From a checkpoint of a small transformer trained on Wikipedia: 326M tokens.
MLP neurons of a small language model. Each row is named by its layer, matrix (gate and up: input weights) and neuron, and shows model dimensions 48-143. Each number is 128 + 24 x the weight over its row's rms, rounded and kept within 0 to 255. A neuron's up and down rows have the sign that makes its largest values positive.
Before each neuron's rows, "fires on" lists the tokens most often at its 100 highest values on Wikipedia text that the model never trained on.

fires on: "air", " one", " e", "iet"
L6.gate7 [106 123 126 140  76 108 161 134 132 127 158 133 168 166 132 129 116  97 157 106 118 117  99  77 145 127  84 134 147 151 130 144 130 144 154 139 120 129 150 132 154 108 106 148 126 138 136 107 135 113 162 105 104 116 154 141 113 151 223  96 133 114 113 156 129 130 146 101 143 159 140 122 112 111 116 144 114 142  82 130 130 144 150  77 172  99 141 127 137 142 120 107 164 113 119 116]
L6.up7 [180 133 166 151 154 147  82  95 116  75 109 112 171 147 154 164 125 115 141 117 156 115 150 109  96 150 154 146 111 129  90 114 135 124 146 185 166 138 164 106 121 119 125  82 110 142 111 127 142 138 126 112 142 126 133 128  60 153 151 195 135 117 104 137 144 128 146 131 161 154 120  84 199 155 145 100 105  99 115 101 129 157 161 113  97 138 147 117 152  90 154  78 124 100 136 105]

fires on: "op", "ings", "ife"
L2.gate27 [127 128 112 114 163 136 133 164 112 134 114 109  83 166 152 127  89 154 115 148 124 128 157 129 143 100 125 109 132 125 140 144 160 132 127 122 140 106 179 136  76 135 139 128 117 125  91 103 153 147 129 153 129 130 114 111 126 121 129 123 183 131 140 129 159 129 110 130 137 128 114 119 132 106 129 141 108 123 122 137 118 115 115 129 104 134 129 127 191 130 126 106 113 104 110 123]
L2.up27 [124 126 136 145 133 144 139 112 135 124 153 137 169 150 115 128 145 143  90 126 117 123 157 129 112 106 118 118 105 126 126 140  75 112  83 126 121 122  80 115 113 140 152 124 144 110  16 146 155 117 140 126 139 145 119 128 135 141 118 133   9 125 122 122 101 119  85 125 145 103 149 110 118 127 131 123 129 123 141 207 144  92 132 154 149 160 147 141 158 123 116 127 133 131 136 108]

fires on: "==", " ==", "==="
L9.gate222 [137 151 102 150 122 138 109 130 121 132 168 149 136  96 103 126 148 106 107 119 142 149 146 128 104  97 145 144  56 137  76 169 133 122 139 134 120 110 109 122 105 117 128 151 148 115  96 143 127  66 125 133 129 122 128 129 150 134 121 147 153 119 122 106 119 145 139 132 161 119 125 102 109 142 183 179 163 152 123 144 123 120 145 100 120 111  66 132 187 126 132 155 137 131 120  98]
L9.up222 [ 77 109  75 133 126 107  96 114  73  43 160 114 138 130 132 121 165 113 102 165 163  83 102 120 109 155 138 177 123 169 146 104 142 127 133 148 134  91  92 123 136 107 131 113 161 144 104 123 122 100  93 119 133 130 154 113 146 108 135 146 133 129 143 163 134 161 118  82 141 141 138 128 124 138 156  92 155  89 103 112 128 140 124 100 182 131 103  87 136 102 112 158 153 110 109 134]

fires on: "ion", "00", "ber", " by", "ot", "it"
L9.gate180 [130 155 122 134 132 135 135 134 145 174 126 114 153 147 154 154 131 145 131 133 115 122 147 120 109 132  96 128 156 106 132 104 129 132 127 127 165 127  64 114 115 135  68 160 147 106 141 151 115 113 156 122  91 195 125 101 147  68 123 102 123 141 124 155 134 145 108 144 140 112  95 128 105 119  89 165  97 121 143 135 105 140 103 125  99 171 149 111 102 128 112  83 137 114 155 117]
L9.up180 [126 119  94 151 182 101 154 175 160 172 152 161 122 170 129 143 106 173 124 132 114 155 122 172 129 137 117 160 152 146 154 129 120 154 119 107 170 108 119  97 112 157 111 112 145 127 160 112 109 119  98 139 160 137 139 190 184  93 116 105 158 129 126 158  91 153  97 154 113 156 144 157 150 122 110 129 115 105 162 126 131 131 140 110 142 131 133 127 136 122 128 102 123 108 170 163]

fires on: " In", "ord"
L3.gate177 [130 129  86 128 129 115 123 128 136 123 113  89 124 165 157 133 105 148 130 109 115 137 127 132  95 131 127 130 126 120 136 157 128 130  96 123 140  84 119 144 125 128  87 132 123 139 151 208 134  97 128 151 127 173 132 129 110 127  87 150 127 137 130 124 146 152 125 133 121 112 129 126 119 138 132 129 126 123 127  90 148 135 127 141 127 115 142 128 153 126 132 138 125 131 113 182]
L3.up177 [129 131  79 130 109  93 128 129 125 130 123 155 134 113  96  62 101 131 126 180 133 142 121 132 108 127 143 131 129 123 135 181 127 126 156 146 179 101 135 180 129 128  95 124 132 155 124 165 138 115 128 130 134 136 130 131 150 130 142 185 137 131 128 131 124 107 129 123  88 104 194 126 102 102 127 169 172 130 128 117 120 124 130 122 128 125 114 130 151 133 122 129 126 132 100  38]

fires on: "oc", " into", " War"
L3.gate230 [129 133 100 124  90 164 127 130 140 131  79 101 127  91 110 155 153 145 124 151  90 108 128 131 135 130 152 129 136 176 118  46 133 101  82 147 139 157 121 143 128 127 113 125 135 122 141  93 142 166 127 100 131  86 122 124 131 127 111 179 130 133 126 133 139 109 127 130 169 125 132 132 130 194 126 162  85 127 126  93 140  95 125 158 123 126 100 127 220 132 129 121 130 127 128 144]
L3.up230 [128 128 105 128 116 156 125 133 130 130 105 158 129 113 174 148  62 129 128 100 108  79 132 133 136 128 125 129 130  76 133  91 129 149 164 132 138 107 116 147 131 128 132 142 123 134 120 134 138 166 127 145 126 126 128 131 131 129  98 155 120 124 125 126 140 120 130 130 178 129 138 131 146 120 132  95 151 129 126 132 152 133 130 132 130  58 169 128  55 126 121 138 127 134  92 183]

fires on: "er", "ter", "ace"
L6.gate99 [135 123 142 150 131 131 164 105 104 145 130 123 158 101 136 120 178 129 100 134 137 117  86 128 154 152 102 135 154 143 135 127 132 128 153 103 156 115 124  98 126 100 126 145 150 157 155 120  99 134 137 147 129 138 127 127  98 155 175 147 109  96 145 138 101 141 117 112 108 159 128 148 128 129 174 139 110 116 123 109 142 152 125  87 145 103 144 139 155 156 120 144 154 104 144 140]
L6.up99 [146 158  95 160 113  98 102 147 105 109 111 160 146 102 111 141 122 136 151 128 135 136 157 158  90 135  75 104 100 120 163 149 137 121 156 126 131 137 111 126 130 142  77 133 114  62 126  80  97 121 136  79 127 140 118 123 128 140 108 183 135 102 151 135 143 114 126 127 102 114  94  89 135 129 129 122 109 110 163 131 140 148 156 145  96 140 137 114 125 126 103 118  84 145 122  93]

fires on: "ost", "ound", "ing", "ay", "ong", "i"
L12.gate192 [126 105 144 148 107 126 112 142 123 109 131 176 119 106  65 123  68 105 105 115 118 150 101  85 116 132 126 118 128 116 110 126 119 128 167 166 136 107 163 151 101 109 160  88 116 169 164 155  94 141 125 149 120 127 113 112  91 167 115 165 146 127 140 142 145 142 160 108 104 126 119 115 136 126 125 131 137 159 116 133 137 139  90 136 134 112 122 157  57 129 100 132  88 163 125 136]
L12.up192 [111 145 101  93  99 160 131 132 151 142  69 111 150  96 137 150 153  91 114 125 110 140 115 138 129 156 125 129 128 161 157 103 127  91 123 135 134 139 169 111 128 164 120 159 114 125 137  93 138 116 114 133 152 133  79  92 134 177 103 131 132 168 105 155 133 132 141 133 140 119  95 127 117  93 126 149 123  93 100 194 147 141 183 142 129 109  99 148 136 140  78 127 145 100  92 150]

fires on: " C", "C"
L2.gate338 [133 113 162 125 151 156 130 132 140 153 132 145 143 139 158 136 139  95 132 178 105 114 129  87 107 116 162 116  88 109 139 101 132  97 122 136 145 101 127 116 136 113 165  93  87 126 147 111 114  97 141 126 113  87 121 106  88 129 138 119 134 165 115 132 143 128 136 141  83 140 146 129 159 108 161 162 128 147 122 132 124 137  68 120  87 165 123 148 129 155  98 161 124 124 119 146]
L2.up338 [114 148 107 122 175 125 156 160 167 154 160 158 134 142 134 150 140 137 105 135 148 159 157 112 141 171 102 165 134 152 118 116 148 125 121  99 128 146 119  84 104 115 116 182 142  96 147 103 116 126 175 139 117 111 133 127 103 128 155 157 135 150 137 173 155 155 111 162 125 113 130 153 151 122 154 177 123 112 109 145 152 172 118  62  89 134 118 158 145 126 148 171 158 128 141 141]

fires on: "ter", "us", "ess", "er", "ie", "ity"
L6.gate382 [109 114 129 126 147  94 134 108  97 153 121 110 115 101  95 110 148 148 123  90 135 117  83 143 150 142 133 118 122 106 120 124 155 156 150 117 118 120 138 153 107 131 162 162 135 125 113 147 103  93  98 108 145 106 142 129 130  96 120 144 106 128 110 151 157 103 145 128 132 111 168 122 134 134 185  96 119 112  51 130 135 113 154  98  94 126 108 110 146 152 155 106 140  95 200 106]
L6.up382 [138 165 106 132 106 119 156 131  83 143  85 121 125 101 147 154 107 117 119 128 148 153 112 140 101 102  65 152 134 110 128 145 158 112 130  90 125 162 113 106 147 135 114 126 119 144 127 114 106 108 134 147  46 103 122 125 124 137 125 128 122  93 154 140 138 138 145 155 132 139  77 121 149 126 104 151  87 104 119 134 141 145  88 100 115 145 160 102 129 129 128 104 125  94 125 128]

fires on: "===", "=="
L8.gate75 [140 126 145 153 140 151  93 115 121 106 112 127 100 112 128 149 147 137 137 130 151 166 104 179  68 104 146 118 107 158 139 150 109 137  99 156 125  95 109 158 123 107 125 123 150 132  94 130 135  79 141 147 163 109 110 137 155 115 119 117 153 130 150 128 145 143  99 110 160 111 128 134 115 146 170 174 136 114  99 155 140 103 149  65 123 159 129 126 149 116 136 168 148 106 126  88]
L8.up75 [ 99  97 105  81 126 134 119 135  95 131 172 157 116 144 161 120 158  98 106 196 102 110 136 120 141 142 102 181 157 112 134 145 161  90 131 149 137  98  92 104 140 106 123 134 153 169 152 108 136 127 124  92 118 137 160  65 110 162 129 193  86 123 106 145 127 133 137 138 137 128 127  75 124 135 134 128 117 147 110 148  98 164 131  99 149 155 122 123 142 116 125 128 118 152 103 106]

fires on: "ation"
L3.gate21 [132 127 160 129 115 123 130 130 138 128 175 151 130 139 138 106 158 131 127 200 127 142 121 129 122 126 112 133 133 128 127 185 125 113 109 132 104 208 125 125 126 126  29 128 126 148 120 109 123 133 126 160 125 152 132 129 133 130 168 167 125 126 128 130 146 101 130 133  84 119  94 123 165  83 126 112  64 129 134  82 142 134 131 113 130 154 127 130 155 134 125 129 130 129 162  80]
L3.up21 [124 127 173 133 157 143 135 125 128 125 152 103 128 150 134 130  53 154 133  95 109 103 131 126 136 131 104 125 125  93 128 165 130 128 114 121 118 153 131 105 128 129 167 114 127  94  90 189 128 121 129 148 123 143 127 127 130 125  77 162 128 125 129 134 146 121 128 124  76 150 116 128 147 153 130 151 116 130 129  80 106 198 129 103 119 138 113 131 146 126 126 129 125 127  66 160]

fires on: ".", "on", "p", "w", " of", "F"
L10.gate344 [138 138 124 108 153 175 128  79 167 161 161 113 113 160 126 121 139 128 113 205 130 126  82 130 130 167 130 156 110 126 125 150 173 146 125 145 132  93 140 116 127 148 117 126 154 163 171 135 120 119 133 192 115  94 102 113 105 102 130 113 130 136 123 126  94 103 137  78 133 119 156 104 116 121 149 118  83 163 174 128  95 157  93 164 120 141 127 155 120 135 135 109 152 148 158 155]
L10.up344 [ 72 137 163 124 121  96 150 135 135 115 113 103 143 122 125 180 127  88 161 114 170 153 120 142 175 119  92 114 136 143 169  95  99 173 136 106  94 131 113 147 146 144  88 136 125 139 118 124 149 121 108 141 121 114  80 165 174 130 111 104 141 121 133 126 124 142  79 103 151 127 146 138 113 100 108 111 112 140 162 163 133 146 142 160 122 136 153 138 121 122 150 138 186 174  95 113]

fires on: ".", "amily"
L8.gate438 [ 89 123 124 122 174 142  92 167 161 135 162 155 136 126 153 138 118 131 163 142 134 111  60 131 122 155 109 130 176 128 112 117 142 134  84 139 123 138 120  89 132 156 129 126  96 129 156 141 128  98 141 124 156 101 114 162 103  94 132  84 173 116 150 136 102 101 139  55 127 109  85 120 147 154 120 115 106 141 138 122 135 152  98 168 110 104 153 156  75 110  95 141 146 176 114 142]
L8.up438 [117 127 144 135 123  98 157 122 145 144 131 114 124 126 107 120 157 115 138 151 157 143 155 141 137 128 142 132 120 170 125  91 126 162 161  85 132 152 123 132 105 156 137 149 110 150 153 121 127 117 107 129 143 131 169 146 159 119  78 130  64  98 162 141 147 174 107 142 160 111 133 118  70 139 124 126 153 165 121  97 117 159 122 119 116 136 156  83 143  55 127 146 125 131  97 115]

fires on: " k", "K", "k"
L3.gate391 [130 130 152 130 188 108 130 125 131 127 179 108 127 127 178 108 163 115 128 142  96 177 132 128 130 132 123 127 126 122 127 203 127 182  75 155 100  87 118 144 129 130 130 119 130 139 113 117 130 109 129 194 130 136 124 128 128 131 126  89 129 126 132 128 130 126 129 129 106 108 122 123 139 127 125 106 108 127 129  88 126 108 127  93 129 189 136 126  88 127 125 127 129 126  72  98]
L3.up391 [127 130 131 118 117 118 127 127 124 130  93 175 124 141 124 172 127 154 132 157 159 112 130 124 147 122  56 128 123 119 128  59 126 158 163 139 146 191 121 142 127 129 146 131 127 168  95  99 128 151 126 175 127 111 132 131 120 129 138 131 133 135 131 122 145  87 127 126 159  95 156 126  96 126 127  92 122 127 128 122 144 114 131 147 125 150 132 131 141 121 128 130 129 131 128  88]

fires on: " d", "v", " v", "n", "end"
L15.gate126 [ 93 120 140 188 150 115 140 126 110 135 168 106 168 141 106 121 129 148 105 105  96 104 113 141 133 122 127 141 138 155 124 110 151  92 138 134 135 111 111 112 141 187 111 130 172 130 142 144 139 168 109 127 140 156 130  97 155 171  90 142 145 138 128 130 125  80 173 156  99 154 162 168 157 113 138 131 118 105 111 142 142 121 166 138 119 138 135  81 158 120 121 141 106 107 166 128]
L15.up126 [181 132 164 114 126 117 134 161 110 118 159 142 138  98 115 107 113 139 144 110 134 110 137 129 124 118  83 145 134 102  74 132 146 107 131 172 142 116 101 130  97 135 135 158  95 155 108 137 164 142 134 117 128  80 109 137 131 128  97 120 138 175 144 166  89  92 163 143 102 137 137 141 121 141 103 146 153 176 102 134 119 110 119 156 147 117  93 116  87 126 126 104 118 137 130 130]

fires on: "ag", " ==", " again", "á", "arly", " Sp"
L7.gate353 [128 135 135 120 140 111 126 149 126 103 128  86 144 130  79 170 182 142 185  75 132 117 181 134  94  85 162 142 115 130 137  88 171 111 135 135  90 108 146 132 145 116 145 119  94 129 188 129 120 147 101 152 153 116 116 141 106 112 145  86  97 128 100 157 117 136 145 189 144  98 133 126 119 156 109 133 142 106 118 135 119 167 132 135 124 122 153 113  97 112 119 146 111 117 111 183]
L7.up353 [136 126 141 152 106  70 137 152 117 170 125 156 119 112 114 141 110 144 138 107 111 109 162  87 115 138 140 137 114 100 154 137 116 127 163 110 122 152 169 114 126 116 154 140 144 140 128 117 161 117 163 148 122 149 135 138  74 114 105 126 144  93  85 158 207 152 152 100 111 121 114 154 133 136 119 140 154 115 138 138 126 128 134 114 162  95 150 139 190 157 141 137 104 118  96 130]

fires on: ".", "ac"
L11.gate88 [121 134 100 111 150 133 105 100 147 137 119 122 140 138 119 183 108  99 147 141 121 121 126 149 122 119 143 149 153 145 179 122 107 155 181 121 157 134 141 134 113 113 128 141 138 109 115 130 109 116 117 142 117 145 136 117 132 126 157 129 144 149 145 106 185 101 137 118  95  98 128 115 148 140  73 120  60 140 106 191 117 136 131 150 140 104 124  97 125 142 162  80  96 159 139 115]
L11.up88 [120  97 126 126 158 124 151 120 157 165 163 129 118 136 135 132 133 135 137 147 130 151 107 114 127 136  90 168 131 165 155 155  67 162 146 136 140 125 131 131 145 111 125 109 124 141 120 165 155  97 147 195 179  93 184 119 109 142 128 127 105 147 104 159 127 156 101 124  97 122 108 109 140  86 128 156 117  73 136 109 124 124 115 143 107  89  93 125 174 143 142 122 132 120 124 100]

fires on: "c", "h", " c", "a", "p", " P"
L15.gate330 [102 135 135 132 112 145 104 149 139 140 140 146 156 149  85 155 131 104 119 143  99 126  99 151  82 112  98 138 137  86 162  88 137  72 106 150 116 108 143 138 131 142 145 112 153 128 124 126 157 111 157 158 152 116  75 130 185 117 126 145 138 159 156 107 139 147 147 115 130 106 151 135 143 104 105 115 142 162 104  99  88 104 162 132 109 134 114 133 120 111 122 117 135 114 111 146]
L15.up330 [130 131 134 136 155 120 121 114 139 149 100 120 124  87 103 127  87  86 151 135 151 166 132 127  84 131 106 128 135 108 117 118 158 130 105 147 125 107 153 155 124 129 151 110 111 149 105 128 101  99 167 108  66  68 149 146 138 143 154 116 121 151 151 149 125 124 136  90 160 132 142 118 158 127 181 108 111 103 123 106 133 140 118 119 150 141 169 142 137 128  91 140 126 109 132 142]

fires on: "n", "f", "ound"
L6.gate111 [139 150 104 139  61 126 178 141 162 140  74 116 140 108 112 111 152 131 159 140 130 152 142 169 102  76 149 119 129 127 132 112 104  99 103 136 115  90 133 137 106  98 123 127 118 135 116 144 113 177 116  87 119 108 174 130 186 153 155 170 129 126 125 118 100 117 123 136 149 147 147 132 125 126 119 139 172 133 116 118 114 139 138 110 139 133 137 122 118 134 139 120 150 125 131 100]
L6.up111 [145 128 141 120  90 108 160 112 128 149 106 128 128 140 164  79 153 129 143  75 105 165  90 106 143 140 108 107 144 126 143 149 117 123 128 114 118 123 143 152 153 144 140 104 123 131 123 144 124 124 131 149 128 133 132 137 140 140 119 122 155 104 123 158 173 152 134  97 130 158  92 142 136 123 109  70 124 153 113  91 120 123 102 141 127 165  84 120 158 121 120  63  85 178  81 135]

fires on: " e", "e", " E", " S", " se"
L15.gate147 [103 124 141 123  97 127  95 189 158 141 149 127 140 148 121 116 113  82 103 143 103 117 134 152  97 119 113 159 142  99 121 162  95 110 103 133 118 114 115  99  96 130 132  83 104 129 117 137 136 122 147 114 108 137  84 104 153 125 131 163 128 135  96 108 120 119 164 194 140 137 166 156 116 141 103  90 134 138 134 174 138 153 149 138 156 133 129 114 155 138 103 184 123 146 189 120]
L15.up147 [182 152 166  86 128 144  83 119 127 119 106 124 114 107 109 122 115 139 110 160 122  93  96 167 123 135 146 160 141 106 131 143  99 131 139 149 152 165 146 131 142 113 146 137 134 115 103  91 107 116 107 108  95  97 126 116 146 123  66 143 101 146 160 138 137 165 157 114 157 139 102  98 126 108 109 107 161 150 106  94 135  87  95 108 124 163 110 136 123 127 117 162 122 104 154 140]

fires on: ".", "\n\n"
L12.gate205 [139 125 107 111 138 106 152 119 153 128 148 144 155 151  81 134 147  92 113 152 159 113 118 163 122 149 179 129 140 166 142 134 109 138 123 150 106 133 117 119  98 114  98 118  98 162 157 170 122  59 143 133 145 183 141 111 146 144  76 104  71 138 183 105 104  99 136 127 101  86 127 101 163 112 108 150 103 136 100 125 113 141 132 109 111 153 111 134 109 158 156 112 129 107 122  85]
L12.up205 [159 135  86 112 174 102 122  79 153 152 126 151 123 132 140 101 149 121 131 161 100  82 145 122 125 122 121 114 160 125 119  82  88 147 134 147 118  77 154 131  90 122 103  70 137 164  96 167  76 133 114 164 158 107 138 136 135  99 164 155 144 165 117 114 136  95 122  93 147 101 112 120 149 116 155 144 103 130 114 114  76 170 108 124 115 102 136 141 154 130 117 118 119  84 109 133]

fires on: "%", "===", ",", "E", "m", " |"
L8.gate332 [184 111  82 105 101 141 162  90 107 126 125 125  91 127 117  97 133 125 135 137 143 117 124 136 107  99 161 130 122 114 152 124 116 114 123 134 150 116 137  94 109 112  96 112 149 148 141 135 100 110 120 120 107 151 138 140 114 119 149 168 145 135 147 131 129 130 105 134 124  62 148  88 111 129 118 180 124 161 131 145 102 147 150  88 129 105 124 159 162 134 113 161 172 164 108 109]
L8.up332 [111 152 113 108 148 168 102  62 101  82 119 109 141 120 129 101 125 106  82 157 104 128 113 151 121  98 140 137  97 134 126 120 132 124 121 106 129 107 104  89 107 124 136 111 148 126 124 127 100 118 104  92 108  88 157 118 131 137 135 148 133 148 184 142 129 145 117 144  62 155 140 131 124 118 154 117 129 112  98 117 134 127 113 123 125 125 128 164 157  60  98 143 142 127 155  80]

fires on: ".", ")."
L11.gate239 [112 137 100 134 182 118 116 114 103 112 135 118 113  91 143 141 180 146 127 131 165 160 163 160 118 118 120 177 124 151 103 169 129 160 172 131 142 165 128  89 106  88 175 127 129 121 154 154 143 106 130 142 151 170 159 114 161 152 114 101  93 147 128 145 138 109 102 140 138 140 152 113 152 112 134 143 143 157 126 168 106 104 148 184 132 127 140 138  65 157 114 110 103 115 165 113]
L11.up239 [101 115  94 135 111 126 176 157 152 164 173 120 134 121 146 122  89 127 155 127 180 104 175 139 122  89  86 124 134 158 151 159  80 138 152 176 137 134 143  94  84 121  98 138 108 155 130 109 106 109 131 176 141 144 128 129 123 108 104 110  93 124 106 131 119 133 123 113 122 141 127 113 143 136 113  76 137 137 114 162 117 119 116 104 159  76 128 159 126 143 172 101 138  87 136 111]

fires on: "re", " pre", "le", "ur", "oc"
L12.gate124 [129 128 121 107 105 123 124 110 116 135 118 147 141 151 103 101 152 140  91 142 140  92 137 114 109  77 165 147  89 193 114 116 135  63 126 138 147 148 125  86 130 179  91 155  75 131  95 124 150 165 117  81 129 135  98 119 142  77 110 162 137 160 128 153 147 134 137 109 161 139 110 128 132 132 169 139 125 138  74 125  87 151 118 141 140 124 117 157 159 152  91 104 157 117 134 148]
L12.up124 [120 132 111 162 124 169 174 111  63 104 117 139 129 119 130 133  99 116 130 111 131 134  94 151 130 129 122 155 156 126 136 171 149 133 111 158 136 126 150  99 116  79 138 116 113 164 110 121 145 128 120 149 125 141 166 130 161 166  82 149 102 114 111 134 117 123 147 146 147 116 178 159 109 155 145 148 164 128 135 124  78 114 128 132 141 111 182 109  91 131 103  95 128 138 102  88]

fires on: " e"
L3.gate340 [166 109 114 124 131 138 148 113 132 155 119 133 100 133 122 103 151 118 159 144  89 107 133 106 140  99 117 158 143 140 109 109 103 131 122 126 112 127 116 136 118 114 130 145 121 119 164 117 157 120  93 148 119 171  43 101 101 111 134 130 116 188 119 142 143 115 140 171 160 124 153 164 131 113 153 109 122 158 192 125 124 130  82 154 186 138  92 106 137 130 118 144 130 141 135 114]
L3.up340 [151 157 137  95 121 137  66  61 156 159 118 115 172 118 117 152 132 118 139 132 122 132 132 156 176 149 144 146 136 131 129 124 127 151 143 131 146 145 165 130 181 132 116 141 153 144 141  95 143 125 161 101 131 148 104  86 111 125 143 120 149  71 118 165 164 146 110 178 142 128 142 118 134 137  90 134 146 130 143 100 139 148 189  89 142 131  70 130 148  73 136 168 108 149 129 146]

fires on: "ased", "ite", "erman", "ord"
L6.gate137 [ 83  98 171 165 145 152 122 194  87 100  84 102 164 108  98 136 115 106 131 106  94 161  86 115 132 127 124 128  86 141 132 116 111 127 151 100  92  83 145 163 123 107 119 148  97 159 144 178 126 146 105 122 147 177 127 124 147 117 114 131 129 145 109 145 105 133 106 164 134 110 143 137 110 106 145 117 131 115 113 108 149 130 176 150 139 152 127 147 142 155 129 121 109 112 136 141]
L6.up137 [143 160 104 139 136 118  72 142 174 142 118 145 147  84 130 106 132 127 122 159 124 144 123 131  88 134 119 144 109 127 158 153 137 122 111 140 117 135 117 161 117 127 154  91 124 120  97 113 106 143 129 130 115 121  78 106 117 128 167 131 134 129 109 143  65  99 139 131 133 171 129 101 115  78 112 182 133 117  69 173 122 124  98 160 128 131 132 125  99 148 129 128 154 168 111  80]

fires on: " k", "K", " K", " be", "k"
L10.gate302 [155 119 140 150 137 169 143 116 133 165 134 155 157 115 129  99 133  93  93 153 112  98 158 195 120  98 113  71 136 162 115 139  98 136  94 126 107 128 120  93 105 132 127 104 117 103 147 138 131 134 110 174 145 176 170 142 120 148 119  95 146 107 144 112 107  96 122 112 110 139 113 130 154  78 144  79 101 102 126 112 123 118 124 151 129 147 124 148 109 142 119 143 121 107 134 125]
L10.up302 [119 115 126  99 157  73 146 151  95 151 113 122 148  69 130 125 128 134 130 178 100 130 130 141 159 111  96 134 116 142 123  74 120 125 111 124 129 159 137 143 123 140 117 121 126  84 106  76 140 115 108 144 116 139 169 121 106 126 136 135 172 147 143 161 144 138 131 130 141 134  85 114 155 139 171  80 149 148 108 189 160 119 137 170 128 157 107  93 135 119 126 176 142 116 131 167]

fires on: "t", "T", "k", "ric", "c"
L10.gate3 [167 163 141 129 189 131 155  98 147 102  75  97 164 147 131 114  99 125 153 187  78 109 140 116 133 144 117 101 111 130 127 141 142 108 124 144 138 113 115 152 110 142 125 135 166 163 120 144 110 102 133 125 118 112 131 102 151 122 142 141 173 179 144 133  75  92 120  85 156 161 124  96 101 126 116 184 125 124 115 149 105 185 140 146 138 133 122 137 149 124 131 135 143  83 149 126]
L10.up3 [117 128 145 109 157 113 133 124  99 134 177  91 124 121 146 158 143 145  95 117 148 124 145 148 165  98 104 117 122 121 131 105 114 122 116 141 153  99 131 159 156 103  83 148  69 135 143  83 139 175 135 113 159  78 127 144 135 100 145 150 122 117 110  53 119 132 138 117  71 123 116 104 151 161 152 178  94 105 123 186 158 138 117 144 129 146  59 118  84 107 122 129 140 118  97 116]

fires on: " c", "C", "c", " C"
L11.gate110 [140 131 120 134 132 144 111 119 149 178 141 184 154 103 118 191 135 109 133 170  87 147 150 104  80 166 132 155  98 125 149  92 133 104 131 120 100 153 115 110 139 110 163 152 142 160 140 136 111 144 161 133 129 116 108 156 151 125 148  94  98 160  88 130 129 157 150  71  72 132 174 136 130 100 119 120 115 144  91  86 112 132 101 141 146 126 144 164 155 140 178 130 154 104 147 132]
L11.up110 [124 152 133 169 140 120 173 137 131 174 123 131 114 142 116 139 159 115 121 108 128 113  77 105 112 161 160 138  94 102 107  99 124 114 106 132 162 167  93 161  82 111 134  98  74 113 112 157 111 127 143  91 111 103 101 138 119 126 147 111 103 153 115 183 137 171 144 130 139 151 134 135 144 127 138 151 112 112 105 140 166 138 122 125 167 131 183 138 139 127 130 140 101 165 125 145]

fires on: " bec", "ok", " Te", " Jan"
L3.gate364 [127 127 118 131  96 159 127 125 141 125 129 114 125 156  84 130  68 120 128 160 131 151 128 127 101 127 155 129 134 118 125 144 124 108 129 116 130 164 117 144 126 132  88 107 129 124 134 128 127 148 129 155 127 129 129 129 126 133 126  85 139 122 130 133 125 124 128 133 177  68 133 127 120 140 135  80 162 128 124 113 125 127 131 159 132  76 132 129 163 133 123 123 131 128 220 150]
L3.up364 [131 127 143 139  35 114 123 126 126 127 119 162 133  94 155 113 130 159 128 138 107 122 123 127 116 131 115 132 132 138 130  88 126 147 114  91 115 155 123 170 126 127  60 129 120 137 103 143 130 184 127 141 126  98 132 129 117 124 119 148 128 138 129 128 163 119 129 133 112  96 105 127 131 147 132 137 123 125 129 140 120 120 125 123 120 104 142 129 102 130 123 130 128 122  77 149]

fires on: "===", "|", " |", "=="
L8.gate64 [162 165 104 109 105 126 145 116  80  83 133 140 117 143 132 141 189 123 125 109 130 138 135 134  81 106 112 150 117 118 124  99 130 118 154 124 142 123  82 125 113  89 139 142 145 160 126 124 128 122  99 113  83 104 118 105 172 135 159 135  86 102 163 134 119 133 122  92 119 117 140  83 118  96 163 146 140 171 153 194 121 120 132  92 167 127 122 136 153 114 132 140 133  82 129 126]
L8.up64 [128 110  92 108 144 116  97 109 120  99 122 123 111 127 137 107 160 133 125 160  89 124 126 113  91 127 132 147 100  88 151 139 136 162 106 106 137 131 109 166 133 122 103 111 138 140 115 139  77 117 138  89 121 157 150 101 109 134 102 136 130 132 122 134 129  98 118 146 145 161 120 124 130 174 144 110 164 177  86 144 136 117 119 108 155 132 104 117 182  91 113 146 182 143 121  65]